config.toml
n_layer = 12
d_model = 192
d_mlp = 384
norm_place = "pre"
positions = "learned"
tie_embeddings = true
parallel_block = false
init = "normal"
init_std_o = 0.00507
init_std_up = 0.0248
optimizer = "muon_variant"
lr = 0.00758
train_tokens = 283700000
steps = 8658
MLP neurons of a small language model. Each row is named by its layer, matrix (up: input weights; down: output weights) and neuron, and shows model dimensions 32-127. Each number is 500 + 40 x the weight over its row's rms, rounded and kept within 0 to 999. Numbers have three digits each.
After each neuron's rows, "fires on" lists the tokens most often at its 100 highest values on Wikipedia text that the model never trained on.

L3.up108:473526503478507490598501476526584465460471489539440536547501503496510545464492479508487451436578490441477457505554471548475563497486541478427576545548489503489538485548489519539511544456556519502527520531541492521490515466508476504527551539545449510478486546451477480491505489490481548582
L3.down108:510557458545487468531515503435465552523557465520503455525448545460471444417496483521528482511550530507525599502498535501494552468500533477564465498568496495511447505542554496392525441547527432434543532520484466476498551471545510501554497509551540472462550538583530504506481424508507567526
fires on: " |"

L7.up358:467551478507465504528490468485503505504496441573504512560507511513525482431444458461485490516487513384484483421531483550433559483460439516442619575497537559518519501457497529469443486568471448498500476398574541538577478525513441498551468551490527538544512557509562534509541438504496515537
L7.down358:454468430487505491407531535519527531463499605416523483487527538487517556534478549536512519514520542550515544573471530418553462486542540443477508460475450442489449514562534513558512566483517536507484439443403504530442481449503467479528462466496512558507519490487445540539519487542522539447
fires on: "-", "'s", "ing", " the", "is", "ic"

L2.up90:557499411534485433514487456494502460577477541498463566551449523460530444452549521490465511453533498496559510517481494482500427490400474500569493512499550515550505502509561528549464458444469451468482481470427447458517526510553518579505507478550549413544535464508479511466548481486474487424
L2.down90:512521498536582498563476495542427497532572508510564544535510502441522441517486526448527418503535539509521494465521510497485518465470487472555546444452481507580407457464572468532532464477467431484486375460483490512524487441495429504546512523540611548455484508468545542429544462477497482515
fires on: " oper", " public", " play", " station", " country"

L7.up272:469508497490474531506419492505523420463518447561495513493446523494511542489523513531495482515455471531574449499457507491576534426507467558532548594499506433525507545509436513484501551547460546448462492540451477515491512512541549462530596568499406484514443545492476488485583442594462518515
L7.down272:547475526498406552458481479459485505519628532500508447522476567471435508545486449515559546439377547494471481516505445502476518517464511567526477516535499458528508567514447516503492481482503514453463504545507578539510429461465472521417505443444533494503526479485440549508542500466526539494
fires on: " and", " |", ",", " ", ":"

L3.up27:514537403544452416533535511483561511459487475557490495530590412525466469480512492533461550574554504489497471463495528444563512476485406481557461483565488425478485523417422541520426426482471472575492494479527517521502492444446544418484441532512433513510455473528491511542462498485533471455
L3.down27:514414413557499410482447496416503495494546454547522562503530564509437483528523529491552439516470504509516488541471510513533582545486529509504476537522531479423518587489525503587490500473461482532492492547483522430472521480585514537495568482465521476494556531509407480455515526460443431521
fires on: " Br", " re", "-year", " am", " br", "-b"

L3.up26:493555480542516533444533546504506520525526450538497511534517468557472444433524454543458556534538471426494547516401471459542515497555479523526548513529491394593512447485488517552465487433429469518476515473536561449572460465482512537526457465443547440493523537529564465485560461473445501418
L3.down26:527520475555417480529501521556470489545542540513490484554492492520526512463592504478505579578474495476509485444532430444457499494469550512482446473535492525512542517448420442503498530471434475439428614542541492457553538520492590588518510484553512470518479520532494449489519532440497430458
fires on: " re", " tr", " inc", " str", " br"

L5.up275:505567507589479507522479537544473595526548517485585474459526528515504520496519464533417526527556501538513511464476538487468481556533528511535479485577524533514465481547517430469517424470516495457544540444518493529410438568451463489550518428443387542495476539430502478528412511520475482425
L5.down275:546563571532484507581474489521491486416481550453505522500515492482444439532457480531485525466440499470485457409541464488539546488556530479543452463446506501431527584530500452503499500525519501463489580513477541473468504489540486557455582547567481507445449489546574518510471526430522450482
fires on: " not", " can", " may", "ft", " com", " to"

L2.up14:553536466464510500494455561408450536467548479521393415543579490539517523551510448527539481499507476486483561473520458549527496527500545503541488484558478502513460474527490468548460495507567447479519491576422522458497450534518492508458422508488457480493521478427504519533492524518465579538
L2.down14:438479569505389485489489504491503526437447525496514500560437524453528493477531527445493525405498517476479488500497525481478551448493504465478463490477445476419534443492444550498488544462461506462528533506506441571555529478562480477499520498464479519515527470485493468462509537495533520511
fires on: "ue", "ver", " Website", "ourse", "age", "up"

L3.up246:442522483447450467570554560485556533479422537499523497484571520480538546488527470519475483484534556440490525535469442503499515561519514504483513540531539474507533505578523460395516495468575496447472438506485522449512556560527478566535516494525496459499489453515553514593542459511534496587
L3.down246:443528555465487487558568573455574589414538501470443525569505539528498403481514545494473459455517515499534475500564559489539519526469479461479505534541512525442507411482538441468514466521545454453498479514504486466531543482537463508519536552510484468504578492588533464497510449490448494613
fires on: " |", "|"

L9.up71:413551505436452530520536487471540527469546549519485551502519450507467494512429480500572455479548489547475548531527570480431538481559469534528491538450581473554499554483496468462447466469519513518528490586525413492460494515478419479518426481486474495489552531527545519493509459494509535491
L9.down71:567432557561504554496557433574581492487486470456528480490504519513466479502543567491504476495454505490484509543478528540508506594513471510460527552526540477451546420507499503567516496473496472472449527526461587476539500522522447536491537503497493574473523495460459523506550472456520461508
fires on: " ", ",", " as", "u", " e"

L7.up82:484518558490515525530572535469520454480513490551487546539524443456449478553507476540540495475482483604489525447526557552470504487535544476492468485470522498454485442424478520552436520530496411443558526492529489489531484480465519466534515419486477525525490505558534502423504522496493481464
L7.down82:482481452526508583572537484482525514490609525541490434479533498470518504508468520487447525493508484431428500463525452475458469553485401459493509559462515474553565513535515499493530521453456475388547451519566513460493483468548524477428552463498461453476515470503529481574519561526460523483
fires on: "u", " first", " as", " appointed", " became"

L7.up136:462444552516490513495510529530481565569501468529455523470522559523516598469391502459457567506539443502584541568568449499469558534466502471478533548523485432528482581494485440563504462517502505459499536514477508555476541475472520456492558515519445536537505471501563444443445541437490474471
L7.down136:527475513475512493524480454459550468464493535501473513461467502564542427510549454623543469422473481470478480470473499519562503564526505541505499471480568546505420487487417507462590492565481411444482454473580514506504401522512478515477474487512481478488472517455469462569510532532481528505
fires on: "g", " but", " in", "t", "et"

L3.up201:510494495517524534483464443488523491496534498478465489452522515507556557505481533575499494494452481572485481493527421430457532513535548549521568511540513536509547483444555468476599547485516536480504584495522537548441464485524490431484535455494505525505539485542472538447551345510462515527
L3.down201:493541470523502541438500480534498540441469490497555505577484508433457490449581589512482462558572498478534488452583416480495488533485507484493444534518522525512529485496533491442521453447501480438479470560456503553493511504530458526505506540481527515540485503474498465491469510512438429513
fires on: " |", " as", " that", " -", " cond", " with"

L5.up367:513445481523548511489552506493473518484543504496448506478536521521539510486578523523553573491497549401561518474465460482478454540493485512500412529538479438428489540478424510454443492490524507506487534452499512520567486563565486460504460442520482509454517554514550426568472442563483501522
L5.down367:470529573530487550500445518528561532552545453428483603542501469500519541484502517530497437506428511558483477525498492515511537557530490522568515540501483539507488485484516440449542482512471534512439485563513565580537552480529484535449463517434495453526503494490489513483474473475524450503
fires on: " |", "ord", " ", "on", " A"

L7.up314:515480468493588516523464457480488491462546493583484511498433560502509485442525532512490384519475472480534480524524503500480554459499516484478516552500542433492454503493422463513498542571483530500461469497488579560492459511464486489549499502452504577518514508444485507540505456480406561497
L7.down314:493540488502514487591504511498525510500553540471480456474530515506588512514602482472577616519505491513521449499459532499542496558522520461525511495514439489527450517561511542563537439487570600601485539443478473464497561513552500475533528496430464434450442515510498441557500501381490494472
fires on: "-", ",", " and", " of", " the"

L3.up98:467444505477536520537455458509454472561476556428442537438586526561461540470505500487514447542533622531500469447581470540464501482484526528475556486474507438523508462504498472540478510439477505532560486522504514568394476499511437467466469515494516557506517509506514443560473510488500482559
L3.down98:543507552496493436433535502563484457471461491492540471538535480529554471465527582570572531499485473495450552432481547514550462481491470535510543549514552508465637547467527552517460524518492498450509474484542490489485551563438506473486445520442498474519540466441490483459389582485529569500
fires on: "',", "ick", " Stadium", " when", " School", "ace"

L3.up285:443458470495623424529532465498544515519447461522457513524532470488519545501526505559539438500518496454555459584518466529450504515490463551521534562555506508539492508435519497478490509535537532511518489478463576594493538577531449434575557489535486537454504507537495497521482366499503430508
L3.down285:508485448526509518501474469515488546493527536382435558598443463532612479578604538547443522556465493490473563505435512479510529533489493464494503483509438458541451469533433544529544468530514485601456470520493530581517516470581501503504481541511543546518514527504545474535486429545519513546
fires on: " |", "1", " |\n"

L5.up260:518503506517470558477547511585423539445537509483487466465485508538477560504465485433483503556419462538485483475494451456518521549497495516465496560550446430544480574528536436472518513506480440445513566520460548491505531529479586499513459547453433479530488454476498501430486422478515442503
L5.down260:479474490522561538527458396468437474488444459506482524559481542524519444514518522508510518535441589415525500515494530505462516501507501493467451579462469522486480477535531484499431479440502539527490534397444550458510543507515519497475475514491474524521450477468574552533436524535484438523
fires on: " re", "iss", "he", "ic", "p", " he"

L7.up361:524554515539494543564496479431473522465536564514464459509557532489441455435452480468460454522546459474477567449530548508469531522531502568486460476443506509446467494495519463509455521484432482429521569461483455528478565534542589482586561439477480517483447482522548580604497572465510529521
L7.down361:604525563560436477496466428464390559455430505476452555488527485524552484480522464528428538474478485534466455525487496457531426475516497484525488534560534425511481536447402515539510531492498504570567455506536532576520528494460514533512538553543502448543541532505501477486540475483541478485
fires on: " not", " to", "yn", "e", " be", " No"

L7.up334:558574461445525565439507505547533513522464508538523435511432494531547515485520504504479466546482508463543444496475496505522556484523491557487486475509471436529516522591459438541446485388473522462484496510527516457477517559475514461518464500549430586490527485488543502535551535554479460417
L7.down334:464453537480479450483558492511567444532485456541497438566440452538463522538385509486500515507532507521583609511528446441503450530511450470492523471522468547495581546511522455458520434543492502533425502479479427493527526571477528449451518487496464514519491460513465475455470458488526478467
fires on: "on", "id", "ess", "c"

L5.up340:456575475465530475502518565503509533460510519542557575513485481504539428490473468553493484458526493448472486510531486491500566532499505504508483523514534498484547442577459464420604548466551428472482483467525521517594584482571548537549468518511552528524553486519512462575525403527463494590
L5.down340:453497468410485560575514496466491617461520488486498513488478531483452521454544575435546587460561512541508477524530562510522476525483513504492472471552497503465499534444481503482503533479459424421569464572436509484519546449516409478549563520513501478478508565481518449474499461472461539538
fires on: " |", "|"

L7.up371:557498509523549606534477500521555570548523480531447504510480529484497452438461547508487553497466471441571531507471467441500520504531454446513530479466514446522546505470495523564525494453600481520463511463441434480441450507530454480460479471548580518538551482520483421453544531443434496540
L7.down371:479523503548534462510566480506461498548530455475533561467539483502509466535497504512475495498464522484513513454458492501501449503545475575543514525497544553503489503544449452478482504535466484474506529501558483512518537482538552521488552481541563504462533499523498486461508485527509423503
fires on: " St", "t", " st"

L7.up204:463516516544504540512512496502513496491568450607511452436511455558511502498542445508457505496540483449485455475482511539432549527565437537518472471510463494505502442478469545512493504534505571502509514465529579467540491526493522477536450502436465496579530525538520480478529519501476504530
L7.down204:549442533460460479513464470415394488482517600429530528480520488544434499529490529479495459539532537509466468499483481541462449466472511510501545512521533481519493548444563436480481531540540492483492532512531458498399449517520569461492501549502465510488437454474469642488573564514477506505
fires on: " m", " h", " t", " n", " B", " in"

L9.up49:426531485475590579414461462525494483509465534595391490464486503468409488550476473502414505532448502473557478502474528498480459539524494548505488514499538498532528475539490469469506481543471523564451518485542552462463411487512530547541553462500567478564448548536471504485519496512415532523
L9.down49:526454453536467480501461470539513498472550577465438488561526508569512531441519502472522524484552554457534529522423478464431508523536524462566483472490552518506470522404548488506437461521531503500526513528466474529486443558402468490486464475512507479443517426541548499542475516446508435515
fires on: " n", " h", " m", "h", "e"

L7.up158:533563512577483459503498540498518488508463553486516562537559564468456529514490442530517505478460536505458529509500601456544485542426544601398507533524536464543505466596471474474477531465475398526504445506464480487435462533469506542455429389540467473545552451565497475477571470507539486493
L7.down158:464478534538539463420535474459503450434557490510503562478529483519531432557551497468533544470477531540552533507522460515474399481449434480520447423478580527593460525513500546529505532481498459473519561532515473505495556574473482484435504412406478512415449511519540514472496510527486543496
fires on: "as", " opp", " acc", "at", " int", "s"

L7.up148:516521588496491547444527492504517507505451595522549461537475509457525489539492521477596474486474554562498433457529492493562537480519459474488519509490473494492491496507477443541532472501460544497517478482427545497560423523530521534506462538480455511518519423583501476479473506500468469516
L7.down148:566537529546521489530589538478495452614482497476454514532518502559472490540487475471498515486522418554492481509505503430477447470463479454527445488519543468479551472494485496398465493460480516563504502479519424472480508479489521484528402542486522534474535426539531505478448505523480489504
fires on: "at", "uk", "omet", "t", "it", "and"

L5.up69:504454518481528540503543549457495442521399475518588479514461477471533484501544539591531493523543543483555494463516516532482530515457525499480522480492499551526476453478533413505487409506523478480516434508463426565556446554474538519540492479477497526543491574508542508426483591474529460460
L5.down69:525473548505532455390610487446481502569520453537534436477514547567494495479540529535440498451514529548509543526454533547574509475532510526574498462433502538571558511487617528434437543438492548444523504447401507517526431508535478458543498463506449500474519447493476476548430454553484450497
fires on: "it", " A", "and", "a", " to"